config.toml
norm_eps = 1e-06
schedule = "wsd"
decay_fraction = 0.568
MLP neurons of a small language model. Each row is named by its layer, matrix (up: input weights) and neuron, and shows model dimensions 512-607. Each number is 128 + 24 x the weight over its row's rms, rounded and kept within 0 to 255.
After each neuron's rows, "fires on" lists the tokens most often at its 100 highest values on Wikipedia text that the model never trained on.

L4.up2762 [117 126 164 127 142  77 156 136 144 131 120  96  89  97 126 157  87 102 110 168 137 114 123 113 139  95 121 121  81 118 154 101 141 128 161 147 135 109 117 148 177 135 137 128 118 125  85 120 106  85  76  76 129 117 147 135 118 106 111  88 126  92 143 129 109 139 140 133  99 116 132  68 145  82  95 149  86  88 122 101  91 121 108 134 156 145 154 146 156 153 184 105 107 134 123  97]
fires on: "6", "5", "0", " ", "7", "4"

L4.up2783 [143  84 139 157 124 110 153 121 129 100  92 125 101 163 137 162 138 101 132 130 121 102 120 135 177 104 139 167  85 142 133 128 143 109 155 113  90  80 149 104 144  76 148 113 161  91  97 164 110  87 161 171 121  97 149 113 131 130  97 114 132 187 110 130 116 121 106 137 144 146 102 105 155 129 130 124 125 126  89 109 149 107 102 102 127 155 152 135 133 150 152 159 123  37 137 166]
fires on: " *", "1", "+", "\n"

L4.up2766 [121  93 111 134 149 151 141 157 107 111  54 122 136 123 113 160 121 109 113 129 111 118 163 119  65 109  91 123 146 119 110 131 142 135  97  92 103 177 152 101 211 141  95 134 130 119 104 135 133 112 115 103  98 114 134 118 145 131 144 184 136 133 147 112 130 120 130 141 140 120 116 172 160 140 170 160 111 118 132 147 157 149 117 130 139 138 133 117 154 120 118 160 122 155 136 143]
fires on: "1", "0", "6", "8", "2", " "

L4.up1996 [119 116 133 102 140 154 114 145 142 114 111 108 124 129 105 112 141 127 108 127 123 111 104 156  90  97 136  65 130 100 122 135 132  54 126 166 173 135  97 118 132  84 123 144 127 142  94 105 133  79 121 147 138 179 143 121 163 113 160 152 123 161 138 131 123 156 175 154  92 132 125 137 144 145 116 115 128  95 147 134 179 147  96  96 141 118 140  70 113 119  89 106 146 147 135 129]
fires on: " had", " el", " has", " del", " can", " gen"

L4.up933 [ 90 117 134 142 149 138 156 128 130 128 125 138 164 100  76  89 116 116 123 129 139 162 138 142 113 141 129 145 107 106 124 170 164 136 109 175  97 169  97 175 144  86 117  86 133 110 114 125 148 108 104 115 127  77 128 136 149 129 140 151  95 110 143 142 115  96 127 160 126 129 126 132 113 134 135  89 137 149 129 123  96 154 107 116 131 136 114  92 127 149 109 144 144 154 126 137]
fires on: " of", ".", "as", "ön", "am"

L4.up3587 [127 126 106 117 132 123 147 137 159 170 164 144 145 130 154 137  91 141  86 134 123 161 169 121 102 117  97 155 137 104 144 168 155 121 123  68  89 137 104  73 125 134 151 142 116 156 117 185 134 112 146 120 175 142 124 154 141 124 122  85 146 121 142 131 159 129 109  88 107 167 155 131 124 141 125 118 117 140 145  98 107 113 147 123  98 104  88 145 156 113 101 139 101 166 102 154]
fires on: " |\n", "3", " Cup"

L4.up3781 [130 164 144 135 139 111 146 107 120 135 124 143 174 143 123 149 138 135  99 141 117 111 163 148 125 154 109 140 184 103 181 148  79 132  97 121 122 168  72 119 110 158 129 131  97 119 161 155 158  82 137 150 164 143 118 130 100 142 153 121  93 119 152  98 167 157 157  96 134 122 113 145 103  87 130 127 102 140 175 139 123 126 170 130 143 143 170  85 117 161 124 165 103 120 106 131]
fires on: "-", "j", "nia", "fer"

L4.up1262 [127 142 116 118 144 164 132 148 143 141 123 115 112 125  89  93 108 127 139 120 189 124 117 102 157  91 136 129  80 109 123  99 136 109 131 185 139 147 124 135 171 125 146 120 122 123 145 119 142 172 127 116 158 149 135 149 140 155 105 104 121 129 132 112 105 108 133 162 120 156 122 138 136  75 102 116 132 136 152 133 121 115 137 142 153 122 148 105 102 119 126 161 179 104 125 118]
fires on: ",", " became", " Nich", "===\n", " Rein"

L4.up3582 [131 145 111 108 140 129 146 111 103 173 148 125 140 115 119 101 147 106 152 120 176 134 122 101 112 128 110 109  85 112 111 132 122 154 103  85 125 124 127 160 108  80 125 122 131  68 121 105 140 146  91 139  99 180 115 125 108  91 122 130 132 142 154 135 134 149 148 123 116 162 126 107 117 161  84 128 123 109 119 105 153 157 148 128 176 130  98 140 134 105 100 105 132 127 105 138]
fires on: " |\n", " Source", "|---|---|---|---|---|\n"

L4.up201 [ 99 145 170 129 152 117  98 153 135 126 103 103 133 102 119 131  97 142 143 155 128 106 134 133 190 120  98 114 119 100  96  65 124  95 126 151 157 131 162 149 101 130 157 129 134 165 150 160 148 154 123 152 162 114 107 154 105 111 136 157 180  97 152 118 114 152  99 108 164  91 126 116 124 107 164 102  88 172 119 142 130 102  86  96  91 149 142  96 185 107 135 131 102 127 100  73]
fires on: " in", " one", "m", ")"

L4.up44 [145 169 119 164 170  95  85 150 123 136 145 151 185  94 138  97 126 127  82 138 156  92 131 102 106 106 116 136 105  95 150 136 100 133 148 137 113 165 142  95 103 139 138 119 137  75 126 135 110 149 144 120 118 151 145 138 131 129  96 108 126 173 163 103 112 105 133 165 129 103 132 131 111 125 100 128 105 121 179 149 134 166  80 118 125 115 111 124 123  98 137 126 161 154 133 109]
fires on: " as", " -", " House", "au"

L4.up821 [139  93 120 139 136 103 107 129 130  86 150 130 113 114 102 115 130 139 113 129 146  74  92 104 109 119 151 134 129 121 131 120 109 167  91 113 119 109 124 121 101 134 132 113 129 130 144 131 103 147 110 148  82 147  99 165  99 129 120 125 118 119 122 167 127 164 114 132 153 196 102 111 112  83 115  85 109 144 127 153 122 138 112 178 119 136 133 126  81 117 119 131 133 160 124 144]
fires on: " *", ",\n", " ;", ",", "\n"